{
  "num_hidden_layers": 8,
  "hidden_size": 768,
  "intermediate_size": 3072,
  "norm_eps": 1e-05,
  "rope_fraction": 1.0,
  "beta1": 0.95,
  "weight_decay": 0.2,
  "max_grad_norm": 1.0,
  "schedule": "wsd",
  "final_lr_fraction": 0.02,
  "max_seq_len": 1024,
  "train_tokens": 553600000,
  "dataset": "wikipedia_en"
}
MLP neurons of a small language model. Each row is named by its layer, matrix (up: input weights; down: output weights) and neuron, and shows model dimensions 368-495. Each number is 128 + 32 x the weight over its row's rms, rounded and kept within 0 to 255. Numbers have three digits each.
A block is one neuron, or neurons of one layer that tend to fire together. After each block is what it responds to, as a language model described it from the Wikipedia text at the highest values.

L3.up2500:146126118134144165163099114165147130161130106119134125107189167150158130060150137172168088061119164093135065096174161162149069141127041168118186079119110118115123175106132140100122121148149142090108146101139135129147075102186184121149123150073135179117146159176186119146082065132164171131110091132161156170171167119160149139110081128097162092132122154094174124197125142089141144076127
L3.down2500:104144101099099114089115096142108132133105083118123129115121150161163137153092066111103130125100091123141128134116132147165046098108071136121137114114084132112079107129146082130111118146105140129106083076170109106139104121138156113103143144095114131101109196199158143147100112173141163198108138157188215137176133119127126156178122139116168124141108188096186165116141167157113096118106
Tokens inside a noun phrase before its head noun, mostly "and", commas, or adverbs joining modifiers, e.g. "north and south aisles", "the formerly self-administering", "new, more complex".

L4.up207:079126114093146111110170042150161125152118137154105161148173187218135137081106099129129157146109103096180140114165149165131122116139107123066108182162112089127136140113136139172148135135119115095125091090156168169112111123190132140130123140119142151134155158191180149108122144136150139102078129159170133136100199102129087133176148104092170151158091169091154096131094115102093136169108
L4.down207:107103100131163170145120101117068197075125139184099090129128106115117156149104131155115153144095135066186147182167072108179156174134096126109107143143104081178114059097125104109078130173110142125192097185063090167157136173128084111094069075135131153048115130176078175155139117163194127135122124177162155101132100116113151128128150095182166152120143134132160169145129193096128129179105
L4.up449:126152127174184134105172129161093143158184145103123105084106189116138163132138148163174104170189118111187040151104077188108135130120142179110072127125164119093155162101112129136117084203100095130129152122163113080163209125132165116149139124106154139146107129161161143177138091119140105127168122193175105160104127100156122082163126111076102159146184156108129162133136094179161125079131
L4.down449:060110113144164170154096129153121083109138110148129165132170096117107099158133118123086110142110143141123143121175153109115066108126096138100147107175143148106138080127151190129159111202099085109105078145136131096164109107109108131155159068137093104144163086132149079142142151154128149045089133038111150103135140203048164097132096082163110161087119103165154089096152207101125125102162
L4.up868:143191143116193111147177075144089121244108124047124114130129115151161125115089122134188152131151205138179144168114079152147101137078106160130109133148137158157134166122131137144152113118100088064125109111145082098156118160138114129210145155146106191128137214168205076133141073100161124108112150173113120131159148118115131109181150158066139139108155163085142158118145153148160146143126
L4.down868:149100154085128128162075120073166119154073150161074139138158121103159154133133098077136193164104147083131105125097182120100159043145085124156156111063125097128166134122115139193075074137109123149139157136107155116102146106144152111095147150116139100121094082162115041127160116142094104141154131123102142167125094112112098125177181179107078121156108136120092138117117177142128140145082
L4.up1511:182080161076114137148140104125120148201148100123124138100125143082090096111118106169162156097125101159093124136138142190156103138130085126158142125104105145128159195135166054181151055103101143125106136103091117113143105097093147123200164043162062113153156168129135099129141128057137164151147129129144122178088116147089117165114105131070111103130133135170114080082191109143133158149121
L4.down1511:178133124163169076137132129112091158122100187177209066093132149133096153108171136098174100121159163112151120190097155128192118138155110138126118180140134123143195195106142133144103116122137117062139187195122123119100159122148166121170106091162130148088108157127085098091103109169138151094171190127138141204076168161148172140106156148146150098153130142071158120140090134149114098181123
Connectors or first word-pieces opening the second item of a pair, range or matchup, e.g. "A+ to F", "0-4 Al-Hilal", "W | L", "Antofagasta and Calama".

L5.up337:115064180106105101166125179137007068135101099154149174177135121132178042146075088190136179107105132102129127102148128137147120094122175149105132073116134117090099161149108175123127132110099128134144104116066173111130194110147080158109154148035177126121099086153149070142140160106127130109124144136104128150099095166092112200155127196131112112113160211135099120127105142197090138121080
L5.down337:168121189081184080116174109110085103104107092130162086125134076139150141132192090126115161143138160088180098129105118087155114092093140167160144098097106101138084112207087157158160095151147131132118081128154111144123160111139146135088131100129095142119146129155100166104149126068171128170118160152086081096085080241057096144104119115080112126113157164106122135116110140150148091151100
L5.up643:100085067144073127141096136121119089121137103098125150128093118111179114134132082193163151112091122136097119089138100147091129096114112104149101082145168120144145133123131128152139109095105128107163153167089103121123111128115043134079137160160128164123155127183163146112129164180177137109136077152130125069147135068115144142142134159088127094121152115083142067104089181108108106070121
L5.down643:145094104126129136092119175253163149128136150123139099148123098117174127128171150122151137074151131049144102191086169102134081171113126155078075141078125140139091086171085120151135148154103114138162124132117094138164153111158111133151118136154118087138125123093145140086118088131163112080164120162082153123124129127074110124090136147137144089044107120105120099144123124202103137159149
L5.up2245:209130145124116154137135173179075147142167164136112127144113153101204094145107114160149191100130112123144108124099033102121125106166101149125137086131117140130176171137132154106091107130095135167109140164110113141022194134116085152121125121100112160117144168135092085129102127125157174145085180117117095139074168137040043115123143147136183085135135168140071101143137146157175145132098
L5.down2245:151127096080143116098150159136112107114164095150075139120117162104108116132100123169154150156101131076134157129033099143165194137200100190097144086127155160146120137132140099158143134140132122102094116123175122123093129144064130127157116115159137142126132155165133140164182161103063110141082174085137095069101156142148165117080165098111146150160143158130102124111114160092127114114129
L5.up2911:061124141093129174148120149138066165154113123117115188107127082163163145098133143107159176117060123100137117099167152186156085127147128133149161033149111114175163160120198129172081160115167093135156100161149151131165170055140085147085181133091137139120180101112133093128134144147119150157104165194127123102117120112084139112126136171151151069118107146135170126143106155144094145081122
L5.down2911:081100161135096129108155118114166124143063124121136111203159087145116110133185124141147149122092112133099080165148139112155170110093109108156113114144144095069167101130088149173097185128096186136143136117154127100187198094210107133144102153102130127182139069171108124137128065078103128158160152141114117185147148146123063097098130137104145116095085068133122111134127139145127166107157
Words inside song, album and episode titles, often in lists or tables, such as Keeping Up, What's Love, Whipping Boy, Not My Day; also later pieces of split words (cleared, chaos, tongue, Tourette).

L4.up20:083136156095080123101144174197094072142078120126140142125103080143122095104083117099106157118083101187123146164172160167130091119151138114103156090143157169138144130146171143151113150146161090161110126155082200087170194083145089118117163194098147142123138139120100178115153112148169166108071161150146181170120103099083152163157128137162138122103122180176102083114110133189098112089168
L4.down20:159129190080104107103100049151185094098152091135136130117153062127085122111146121086143137148164126118128141114140129128129126111109061109145143175159107121129125128098086131117120187183158093118125112133113133177151110111136098081153163044147103084088106193134178149112184142167153150128130109122143141087114140149137053131161100119104092093081134073145193131135153089131094095126076
L4.up1005:131092115098101132115145159161136130126159120119135184154101168069181124146131100130075120165074167151113129103141126098097138117138148077113153099124136145133143151180116171167069135132119081161159128156112134097165099069135100127111116085167103155122116128105136098164120139150186155159162107128204095164060129157121106157128139164167152060081175062093151061166090148095138149129126
L4.down1005:137108116127131131104123166133116148111213118160091137122145137101161118103134122106107150174146125135103147093085130088151154139194174158047162129123091074165148124157095142156147097142110158138102134087112091143121078078121128148130168085142108101161130145110107133164163159107099157144068150107127126086085104115053147079067165110175122178115176094137152120138107145129184154165164
L4.up2676:103119145092142117094167141173096075190093106172110182140135137110097110131059105139131092058083157146130183100164101116096122139101120122135105119122174129160114177155113182109108088144114091100193111160091126050135143145151050117168107124095138158145136179126096088126138119083142176182091136151151156132073147185122172184114137140156169122144168109136139100131144174156145102151091
L4.down2676:180112117121169072082095163129137136084107110080056132090126072113148063183137172102075170115083139097169133085137120096116108126122112139112133084169130097164101113137082151151111104134125130079061094187147133198115124079085138138100203094085077148049193109138138098161158105084117154153122127168117116069166076107106050138137109118149095155146100089111172130153090149122132112134144
L4.up2993:157086151132134128130107105158080145105077141165173145100114075129120121131137081185143180127114148112136138144187134087135127132130127075116133095088152140107085155087188114142114096170152172121102083161141120106079144147107118134125134115026124136162164114128165140101158162129097067157130129171047138110085117175084183169159104149150081164094059186167166071118157129178087134110093
L4.down2993:192128139150112140132090067106164092139104109090099100123132040138151128092121127071146117090123132104152152186153173141075124106110101120179075149110100106105082138104103168104165113123169098142076107161116113149128153123097163090122105111133158160134157089176182094131096158135105087095148118150142163062109124113076098132122131139117102118137080147151185123120120123077117137177105
Tokens in the middle of multi-word titles and proper names (songs, films, books, episodes), e.g. Don't Let the Sun, Rotten Tomatoes, Vote Smart.

L5.up347:103148095127148185174142170118185161163151139150076138175108109111175110137137097156194160165078168139151142148119055158091088131075135114153106145149131111189161153096143114157102185126089110144133131108128119153140146152134101169105142107093135087128151103176097087120116092171130127113138130147171129122131086194075137072117140135088135150100128145174083108148085116156106142124086
L5.down347:113162120131118126135112140142095124177135207206121161120116114083179121145154155172168083135068165115108113178131216122139129147149094115163120118105165172109062109084183072124158150173105103193171153157112141164090151112137211147110123160135131113093160113100166141092126079148135164057142125113100107144161158179096114111162124087142168154180142112155111097102101102074121137066017
L5.up1216:109187144167114070169123136097053083223169145075063114096098122111151141126124113098199162098145155146113173111166141105129110190093147092118097158139114167137158145115153109102195100125102123116133084165128100100198152098135142107112147067170103131045084148161178100124114094077148131185133110133168127118099110171115135081118149113139114112145115125098155109153136127177137119137142
L5.down1216:160059100195138071158189156162110120114097160130124129151066088079147130146131163102123144065127133114159153190101126110105078088142076143197131107103178112127148109075110116098128168178138136111087170159126145168127176191145143106120115165162143143164119095176127118114121134181137160220150111167120175110091089110106110160140137157186114129091156092139189143136131147115122130127170
L5.up1618:095067136156152050145232153195135138109134100126144109132112119039136087086127123117139155122144118195126155159083154095140085104104140115040143160132105132163169135092116089098096146156100171127148134093115123068116090134162112095114078122161146114115164152118153078060168176068159171164093168144149133107138146068094152081124149169058139150097096120138170194167181065159111099080156
L5.down1618:127096091116072134116065125150091166146110090089158116177068091127164147124121128129064088219067134122124087131173113104105137061120128079150114131166096108148088050098139171184169150129174151135087100115109220134179182087105171146141147092096122177140175185172154207130110094169089099109138097078125132160122108153087131095142125083146075122104126124125135132142131161119194160108063
L5.up2805:096176171145143128145228097162120106132180145131154152087168173123143093156109118150140093081129144163199143109067095135120133107167158082103108144156091108145159141114127143113133117141079121092209146171108160131118133194153142121104081147164076111086140146139142074127140133094142137128133126101145158164134142127113076143102106069094135186116128137133133174150096131136130115154124
L5.down2805:186142119150111090128133079119125128104111145078116152164110086107095180101164140116068131111056092105145174156081136140080183123123140153095169210166171109114110142171139086139083138158063107095172122143116116173138155103147140080090107110191098117162205068132110137094144132143134150136162107099140176119156189165104090106195138162062091169081094148173120131111225123074092125091062
First word-piece of a non-English proper name, mostly clubs, towns and people in lists or tables, e.g. Lok(omotiva), Part(izan), Dub(rovnik).

L3.up2496:145167147112141134203091144134037085111130143176120169166093146157133155182116093184124183113037125122114131142188128096205079115088186138160144091126139115174115154138123145169081173116092057176145136133114162120104129113129084138166139115146121174163129142125088106159157151136174175086144118102134109106150107143101099175159122141093176148141117162135108115135060175146111102122154
L3.down2496:187064189127140094120062122158079155070089136137158161154068089154157132164137089109049182084132161094108105147148081117149092100127123180164157081106151164165075096137080100117114146130141131162087145076101110162124163101113117113144133104118095103156119123145168149133158140096138223145124125135136110095134156143122106128136115153113119128154148119126119153153125187145095184156140
Word pieces within titles of songs, albums, books, films and artist names, often in quotes or table cells, e.g. Over You, Summer Girl, Heartworm.